Weights of a small transformer language model.
Size: 14 layers, 4 heads of 64, MLP 1536 tanh GELU, vocabulary 32768, 47.2M parameters.
Architecture: LayerNorm before each block, rotary positions, no biases in attention or MLP, untied embeddings, attention and MLP in parallel.
Training: a variant of Adam for these matrices, 345M tokens, 7565 steps.
MLP neurons of a small language model. Each row is named by its layer, matrix (down: output weights) and neuron, and shows model dimensions 96-287. Each number is 500 + 25 x the weight over its row's rms, rounded and kept within 0 to 999. Numbers have three digits each.
After each neuron's rows, "raises" lists the tokens whose logits its output raises most directly, leaving later layers aside.

L11.down515:525507498488500508487489489553462499522488542526478503493443498496488544509520500489523469485540501510478493480498496544537466552502519454507510460515491531462450486490505521507507496519485482483479485516469509490543512512519495470484548498527453546523447454486460512448502449492437521479518513489463543457454470550519467524525524488462472520495512485477525456453503546488531519481515523471540478519522497453476491514516502514497485504488519519541511488497491501466505473493450512476497530513483510450521522530495489499493569472533522512504463490502546451462490488488489505464
raises: " the", ":", " \"", " it", " any"

L6.down1054:477495522501456481483493453504487471490485533499450517505475520491481508484503517530483491516489475444498512486472515490495519486512516504497517534461487488511509449488522567540502485494530475521493474504461457498502504481491479508491510492489568472504525491480462497523488494506547516521545466460476489515500500473437502488519523475527516489500494484503504523485494502487517511447511517497531484567452485506459521534530483539513499496501586517471545505523494482468503462512520499487497475505473527510520478490488524508478492471518463479505519484508487481429493475520471503491
raises: " it", " the", " its", " what", " them"

L6.down382:523456518511480497469478509537523495496463491465518497524532486506495520478468512521525493520505501518518489530461500477486480493477455449496497488469456493531528531494499512452530500509482499520460484501480484529495496501498518505503559539545489514517497538463508556515520498524525476482516506500531518481462515512485476526494493535465490475518531500454425508496481526446508533459501490479490485551532476490488514495518484493543470513532458504485510465443553504526475477497533494524496527485488502492473514488574499461503531478519430490501496504505517480515465487487520488493
raises: ")", ")\n", ".)", ").", " hands"

L11.down1048:545527498506493494503508485518481503505494518514533489517549550483511514497536485492458520477525467492501496525506485523496516519492513496537529511505503477484478535484549510526492482476499508541499513527498515485522442501500496549513527489478506474467476443508495484467480504531506527452542505469470545500530427541482500474489511516464468549539518505467542498513469490538488467472484499517520478429487498481477483535509564491521525448480532516518488505469468480505492470540505496470511532491497509478461531513500475489521516458513468503491472465493526533512487501487472498507
raises: " which", " whose", " whom", " who", " ($"

L3.down1223:474510532493509451489530487512457454489491512502481531504505475475496493474505476497491516499504507457527490523460457488489502487526470481522532462482492503512457518501483460515547462527512484511502508547471474554515507528487521511505530442528533477523493487473458495489495504551505524557484540476486493499534531466503522477495501532508491477494500467469494451518486536505539519509493497555493500522500538520502479489495467480521564501495536519482533502480473509486500491528498477492500531518493500496522471491461472508461502485499541473501496486468530510517514497523514452505
raises: "-of", "line", " of", "g", "ening"

L6.down1209:486496466488492501488502497470492457495503497503494460534458499515493512472544494522511459516518491511521532494493543479515510515474479435524513495518473484476538481528514573512492551459471485486503522527525461496534517493497483526499498515483569457524450522515497516523517505494522451487478514467510508475451527507534526542520504496517512473483517476451492504525492484469490476450522514503486494520505524517551501517473528509497524510492549485522523518518515507553481488494507485489521514456485519504521494472506537442542522472481491530497457466478505542503502532502475426489
raises: " that", " which", " who", " whose", " whom"

L11.down1459:547527505474554504533526503518467477508462483521507512493507484507485499510515484497532526513493466499474479517487493504476484488500485491502467505517500480481533456478483515462493511515500492461501523467459503500518461520458531537482522483489492492460515492472520528495476536502521484487569488504512497486537486472466504498481490523482452470453511465483547497514528514488504488489503503478499506513490474482495502517465489501530476515470476467465462499497456494523508500595482526491479532481466519519496532500487508533490469486530500509424522482516477472525496457545520524508
raises: " friends", " scientists", " Americans", " women", " officers"

L11.down658:556511491499491480505497474472499479527507449519525482505491485497537498509530474421473496492505522502504480501486503518484487513517532513486550460489507499554507488476518461525526476536467505520478497475496492497446498504508502500499499471468497532483536521492551508481507490508501478452488523512467485589476520468505516508532480545479475496511507479522484493497511523489491485513469511519558485447528498468533513481468548464500534502497445516510476519464500521494498496499495500504495501501539509484494511487509489507470514489523541489495497508521507515560495489538470486506
raises: "-", "1", " |", "–", "/"

L11.down1453:520552551490517517508467467521505521488504506460500518548466495507481493468503506500467515517491501459532477489467515499543504504550530511516510521499546478470530471519503516507492533513534500548525476474538509497550516497516473510513510492523493525498465528538488512455462475487533518536518484481487499480512491520490461505457516524462480460490514521483493497508496465505498481511485497513477553475507530523527513509465507496502502497445466488486492550467546463533499512518519512498478511518463488519521446520540489492458557493498492523521489480484490507473488512512548493531
raises: " for", " since", " of", " where", " until"

L11.down1105:507512505489516483479520529583449490511500489502489510506493467522467474490499490502486503488489539504496474519502524502500485510501492510460495504522519540472495479480475453469520504538508522496521493486510514488542528509485495481510510535484474437528518497468491513491519490523510467516508489471522513488481529518523508478498500505481519484454493497508496459466512519498461466451437491475519524507507487495520484536454491474478485484490510531477498470536475512546523507533544450456479507522464478511481524485520497479463487531498490522425524514508480522446500485494529492486
raises: " member", " Director", " director", " Member", " editor"

L11.down1323:512495519476550447465469495532462508488470492477519496481520507463463523512519505497483493483522487476500514506482523519515518460513470474500528501537502496518522476577489505495522477508499548498494496472469527541461511496525549494489510528504513514522467502542512505456502508501477487469467495519478480519507477477481494513520517501481519482543512478498528535488494469512547524546517449507506476511530497476528545490495524409498529482472495470530496499556499446500529458487469504514528529455530470471510499506460467487523556516477478493512508535537510527492512487505455491525
raises: "ment", "ments", " of", "all", ":"